MLP neurons of a small language model. Each row is named by its layer, matrix (gate and up: input weights; down: output weights) and neuron, and shows model dimensions 32-159. Each number is 128 + 24 x the weight over its row's rms, rounded and kept within 0 to 255. Numbers have three digits each. A neuron's up and down rows have the sign that makes its largest values positive.
After each neuron's rows, "fires after" lists the tokens most often just before its 100 highest values on Wikipedia text that the model never trained on. A number after a token or word is its count.

L5.gate272:105155124147143087148138153116171168087103162096124077115129149130119113132111092127096106071110158130140126107127134108152108119119159107126117114114101152166138144139153110142200118153144121097140139103181139128114146117138123145166141113127140082080121114148143136129133142147184123133142150104100177135102111145153161136108143129124073079111081095130140099096145135059114111149119
L5.up272:133144148128124123134160096117157106161139140133145140128128167128176104113115169122120162187178135150129104140143133103133159137147109181132133107137135110127162122102093121129125136129095176128087135082112113092114120118143143166104125122135161129159108115160172129108143140144159116161104126128146142118151084127085141093140115164111163099122094134125099143174123191141084129157113
L5.down272:122117106122114094135161095144170111153125096141140098101143126131108096142153111117088159132142066140121084125098126112166189134113097140140122140143125133141118136116094084106115134153108116127162098120091115129138177160120113157178123161075111132106122112174122133112153112137120091142119137153110117142125100127185151149150108158142159151077153115107091121169131123156164118100123
fires after: "\n" 13, " 200" 12, " 201" 12, " 199" 9, " 198" 7

L5.gate119:074132111150123127125105089155137153135148116203142100081119112127142156134131101100124163133138124145105086146141121118153152149112066116084143188147146080108141153088156110140149144131128092125131132093141125151127140124139100097103127153096135127114113082111178125138103142129142094152114124149129134091126163147101147137086149135128074101140119123142139142120134173125091085117116
L5.up119:132153123103086087146155082107152144131150104174104145135166113148129173110127153155115084148125096108127124118126116112133156150131130114119131123113101144142174149097114129112116131154152120098071152139132123146146109139143109110105076136121127131140129124158165098146101126109114146155163107133136145109126085092088084116124126128103107124094115166110129091144090147096118119113119
L5.down119:152106096130119130131159143127125118119108132117186111160129159145153131138171153126119129142141138124158138163111115088135107141153141173113140138115196133147089133069112095155136058106202119066094128103140138137161060109157154157160149139120081115153131161148141116096166192123108155122126095157136134126120118106129115122126142098115131127129118134141173128155168097124131132134132
fires after: " H" 28, " St" 12, " h" 9, " Ph" 5, " S" 5, " M" 5

L5.gate305:097131154101112107124124109120114113159124100112103164128089130125104131118109109091126118135138108145091148148106129105148088153128116144137160130138124144115115151092118140112141141154128118143104131137103102180115139161115139130135148120129103114159079098181144122139125061151138164116149145138123116069139180093156100127139170133100127138146134113162179101117100100140135094121107
L5.up305:118142098135145138107121097113120123139112156109131144119140126086156124114127092102133129140126158154109169103121162132071129107155103125143103147144163138148118127146087121115107147102151048177101140124080106095152176114131092159166138119138118122072124143147152140090108107097098113112130142124083118154137158128144163134156097103110144145139143127139149134170127107154122117158133
L5.down305:149154102153159168132107126133186105122107177100141104141127150131126159057110083109129131101090145135150112150138115119156127144107155148122125086134123179122109115095131128126105192163096101157105108082123144085100109099060118114102127150140139119102129117145101113103149125133097105153128160149092187098177123135121118144095120123124099144096151130129092166082102147144153139101093
fires after: " pr" 18, "el" 12, "e" 6, " Pr" 6, " l" 6, "pr" 6

L5.gate195:130159095127170137142128129090147109104120147126137133127084140135137165171106117178105117117069120145108114103119122207157158134119145139156117129147166133139147103090156120145131173164135140098106125140142108159059094109187129116144116137155142121140065154091117092156111115136117123096132135146136158119140122134128134153141123103072162086140090139131124160083078146131114123148111
L5.up195:097144075133146151125120142091181146147122155083115151145136108149153157148150131169142119131116155102111103130146147156150154135105148133156129125126139151116175122135160118129115122127123161116139095111172118139112074095149129126132120090137162129164113190051129093156101141146089111119170108137134098136159119165136113145125109113115147109153102109131127165109107119130140082120122
L5.down195:100138122168139109115090155108164142155090128134131114109159113145131117127149157145123117130128101113149130125124120130170099116111103090117113110096112151149169118149136132141116110113087109100144099148166157098214113110135090128095161115132165130153141174123107176162107149132118100126116116119108060131102160153138139133120079130156125150133134123125131119071126147126128107122129
fires after: " m" 43, " D" 10, "on" 6, "a" 5, " B" 5

L5.gate380:147155130105149097099108152109123152111145128138158145131103138108094118111115133130143145151124137139109110102106152123112071143104063134127132100068102123092097136120120166070111152105100125105116109080128125103165094094090135121126128120122157117129150091154117147126124097131141147120111099114133123146102114135095127125140150125148103122117113047077135123155070140171103152093117
L5.up380:092135137165155074105106138122093121128130109133139117166139149144140114170097108140141111118150099098142137092097116141141166124102109159126097130112169111063132164089151135136128088075151154162158133115137164125086139108142172135084155144144134110082099168202107122134122125139154146109150151137172118112152135106141128130156125100105130129136094105112124107159099125128131145138153
L5.down380:129150136080091117130138126113154110129123145118067131116130125117124121147118115129143152102098109121129119143133142103135135111148147134164168120149085090176107111115148128143132158119139116096110114122113109137168087103125147096135108114121092125101158139153139119099142114097128116115130049157102108144141113164120123134109142136119096145101141181164110134133113134125095113138123
fires after: " |" 88

L5.gate373:146122133144158122121173127141127121181162097135104144162142125121114113119094150095146192099161126135097103079141123077139127156142108160139136093154140115181111116093106153162183162150120153105106131127128098143106107147143121107110093112146147122126116084128082117144142109129132109105157169116104139139098157113126112136133103153121147156127150116107138124115121150142141120126131
L5.up373:139154141144149113157161134150148117144160139160132109103100128096092106143152111119112124064137130127119089098080106114106131116131118110091164118149111095095114135152078147153090111103106102091129185121106130128121106167123101109134136112129129156112130157151089117177107128138086104113116089128133133152106147130133148120136119116130141107112169140143115139118111136077173122107172
L5.down373:135088089164164104141097157112168126100092173131108112104116146162134125158113110108113110148120111141075122139118163171134121134087137129087167145127110115127095131137106117120079135139111098130120144080133070087137122123143127120100149115156171087128153137133123118132130123113109110138114149136137145104160157130180121104148160089117157094128103128134126140152146129124152148158129
fires after: "ou" 13, "-" 13, " res" 11, "uc" 8, " s" 6, "es" 6

L5.gate274:121147107138104160116154165106085132132115124154150143130141113081119145142162098068121193113149100162168126098106121147158126141098151146123136150120111118144107108143166105097121132108113138145172091099116140122145137171105137079181121127133120129158138131107122145154144102129116102110151140141129118123108137148170112123146150150066151110148108151141114153134081116152122136108091
L5.up274:107138102097165144134144133137163084122137109124112116106114124122147142163103127144082124160112137136137101115154118147137093131134168156140112147105134104137107152119124087144126123116116156149164151100159141092132144104128133134150116125111068158159129135113134122163123153161118138133132146178149104109117137135143106084181123144140143165132100129144158120109146096109153111106137
L5.down274:152147142140121111166166095152120131099125126172150148202107083127095152073127131100129186137138099143113107136136131132117121145119128169141139151119131110121126096141125149081068088105108112086121048133104136159134101121124119129133170116158140134116105118109112108136106112099124143128124080091140141131101132153113110146156155122149125108139139120134111120153085144134102123125122
fires after: " St" 32, " st" 32, "enc" 6, "t" 4, "ult" 4

L5.gate94:086151196127145109118163122109125122118106130154167140054122179131141111174123105120126137125115130119125135072107063161112133150137140123131133067123150090129139158169109142138163145163144114107111128145103107149110125140150127110119133122106135099115131101125159136126134118137119109141102110128063131108124123121128152100139168137110117118152169108136105107097136120123141125146130
L5.up94:173146145082159137109120078102117129134098114131115079112133152141122130151150123179094134107108124128111126131141145146114141122109113124107123124153125132140175148153105185095106123145114142152132138140180103108120159163128146117108138139159101115116139119121105169103087069097127169120127138148120155124124085122166135148081113097117117121157173144130147105113143112156147173109109
L5.down94:137163143157136129127125145144147094093086117133132121114119080152080120133087177096100171109149119168134106112155176118140170163114179115135124160128129142143117109130138143138094128104128140124101105126121147131151129107146134112118115141124177125110108129137119158161148139129074151133118118129136114123112110132146134164077149134152064136145133107133153134113150140063064130134153
fires after: " s" 48, " S" 26, " e" 5, "ou" 5

L5.gate331:179150125152165112113137113133152113164156138124125144131099162116141103126113106093119173179126112134110105118126149078122129140117128142190137109094110137148120120112135130090130146132101127114137158157098107141118150157129122103143097148107126142130097099095127128137127118128123138162127140172117157120118115147141144146135130132101147138101104102102193115107117110103177141192145
L5.up331:115076125139143136117178103163135100119130149115117142135147122142118097116067115119114124146145146150169102104116144164125153119100136131090075119121100124130058117090113106160165112129122133089132152128167123115144127153146131139156118171120140101148134136130127134067172129121151084140165114128133179117139119140127132128143122141142132111082110131094131148139110115104110166150137
L5.down331:111116123110135122129114121101112114139150127139123134126118135135105120084132117102123173110140142144129128108131081144098154151105092094146113160146140094136132130139150127137116065131163160147113168121090169106158180116093135133112144100151132144089107093129097164133152117112135083138153105072120142093146141112119118113084141115114101161097110086125134130154109086113162108123100
fires after: " |" 13, "-" 12, "==" 12, "ical" 5, " S" 5, "re" 5

L5.gate271:128139082151106143166148141142071157141119099125117174158166124134177126119134115112109146101125135119101108117094109173150110149112104109108122120101093171139152146130142151124122115114138163123135104133134147109117100184114169074137122123114096105099131107105091136154147081098119103096100102171123154122127174133117081158143120124084150146123136123121117138079092114113111150172151
L5.up271:166140113143126131136154144153112089138118153148115133174130147136098137118154125119151098130157136138108129121110176136124121091074136154150105164124069167110117154116108152083150133123133147129094162163107131135143157119136116123166091074124126153175104146105130145153166131101142107149170146136120153130155119151160127112126103175144140108159072141139153096129095147078127112143090
L5.down271:099162127132111113138082143116134143138098084117078104136160074119136129121132129094123121131125132117183111117137133175126174118159150151139138102099142085127131136136116133171145111095135124085118116146139113114210092132081098139143107107159095139099131095148134149128161126162133149150099109167098099111133143153114112160141151145169076132088118173170102164143109130104094147138086
fires after: "h" 16, "it" 10, "th" 10, " to" 6, "y" 5, "og" 4

L5.gate224:094123125147129113135136133120138163108091138166127133059135142187177154170133122120125139136153118106101115117105103169130153116098150123132147129128142130140104127135112127103134151122117107101156128085139130181107103127136113129133163169122133116096128108094182137140134134150145110092122109181142129146130126121127179102104163063131117122133124111118167122081148133110148104080111
L5.up224:116152171181152100114139150131132108090135127091143121097126160147149154165121146135127159153138117089104117131089101128081158176110144121100098140164131123118125104113086099133120144138116106131127138085098146139120129126098129133091174145112123109067150140081114117132166112137138157086110117120096102077131102151148143128128092142167129104164131135095149158116168125110142106099160
L5.down224:093113074165124128141111126121092115109151158139132086147130159117098164080132123107118133155115155107088192130125139115137119128080148082138122116150130145164105114150122137122069100108110088137131128115138113138169100128143120064130145135109177131086113120078091126135143122126173134117093107140123131140101106136157175139150100150178119107160146133163100142169129119164124123092118
fires after: " O" 15, " B" 14, " S" 9, " D" 6, " d" 5, " A" 5

L5.gate80:151158054120115099130106108100124137148127103131098129139110123135079129141119111170055153074120122126149129137138153144142144173159106100097164112102145119110087135113125169125131138167107133119118118083125149137098144146142123115157129140137099147118061116163136088118119159153150111162100162113148135116136155117147144143144089132129117110125105158124122126104119122122157121134129
L5.up80:182132115095071113147083129108097135149150140109109101182127108147076102125145133133126132078175145115118159112121135122090127115108093158130135111116168117110099090118093150142121128167138152139131121087118146137128123118114118128125071107099130169138118130158104073147144113128121125137105081131087106191111150093122141112160159141127129154143089111166140119103132059147132133145104
L5.down80:173114171083144080153071140152148133139101148117119142106126149134083111102123152125096114092127127121123132127146135136174107098087128134124112129124103125130129113127095175120158106092127069123160131078105112072129147145102151132121124107098096133121113184115124139115075128129126107117115158110148117088124153088128138111124121119133122125145130114144116109123130112098117127138092
fires after: "um" 32, "v" 11, " le" 8, "est" 6

L5.gate374:136150142167116150088150108134125102132134094138158124154087118149168127122116177091135134118174102141111129134153124117123123148095127137118128159137086113106146090086123171131126148098137143108087101118143114140080121160115153129154124098152124101112127074132100103126120142097158107097141114136130157110176160149164118149134121124094123141144132068119111117093100120116131131134148
L5.up374:118145085107119094187114160158121133161116154167124183108170138125147089131101087139124130160116138125115128136109107134122097164135126107109175116162146132081165115151109127150147109112133103110106144138113121147162101128134128120113148175178149127159125153112134093124150116128121159107096106140159130128112150094081128163130068142104126128128148156124134074091075146142109163116143
L5.down374:116127088135127146097115135100146091118133126079123155123092132099152114167107119132114150123135121152126131160096099154102078165160117129154114151103128113092158095119163147111145171157133100172124112156110130126134120158135137125121125074126190113117123102122151114138101124100129151153125109117155118125076115124131160105166138189142096159093161122139097072093135130127079137140136
fires after: "ur" 16, "ar" 11, "h" 9, "il" 6, "at" 5, "r" 5

L5.gate347:099174088167096114135103130125099150114130141145168152105148101169152145202132120125115133143133097107137129139132091111138109155111086116105124112150123135152105131159129109161128139130163116104140164130132124128122133107143092139146158113118124134085134120154188099131116124063088125135152143143136103100125140134150095106104159086150158146118148159117113121095101132119119074132094
L5.up347:126095112153135131095132115190163155119153147138101121155099109103108113150104124115153128104122172105141119124101142128164179119072142096083136125142157118110139087143097150145157089127149115137160115156161128129114146115125135162108097130145117164085148076157130181142126112104149147130131113079130142105147096111154121141154147119103129111171139071143095120127094112136102104127140
L5.down347:134107160161136092164126117122143139084104114106109122111123130150112139123108122161100122114124112130119152112154114080129101161140140094117111135093094149098110118164105123132128150111129119133111108152147141114076066121164096142162123155117134129109158129144122138085160105136133141099149109185145129107123092120149139166178104086100097108122106108118102151112143118105134105131142
fires after: "ar" 15, " be" 14, "ri" 9, "ir" 8, "e" 8, "el" 8

L5.gate191:148163135130171127148132135133072103133172159101105103142099119114149142165111155149138140119129117181165126140140145127106146109154114124119121118129138194101126125151146120125129134129119123106093127088122122142129105114150104156128106094078153108160110116104107138122157137115117167125086138167116145126172086187142132100144141163129084141154127150143163139132126120098118146120141
L5.up191:094146155126143120135074108156112154131193138139137148120109131127146118168116094149110135161145142172121112092135122113095156159170102115092131095129124143128137086181131092107130139125176152116117168120120125118122126109076103165176127105103111150123143126165112140153125143139103139145107160155143130145137104135099138158141160128126085128146167156121171107129133124133134100128115
L5.down191:124125151117116127115112085122178135105141104131105121149141090131120131106142117094116116130124086134157178149183123124128180109148099143171132125129073191085106130140111144112161147145091154127160139133146101124116101118107139112090116103106137137122143160133127115119154157150169150158165085156161092159140164106135116085142119155124117169168115123153150125092126092106163173125136
fires after: "v" 21, " cons" 16, " ne" 6, " Or" 5, "es" 4, " te" 4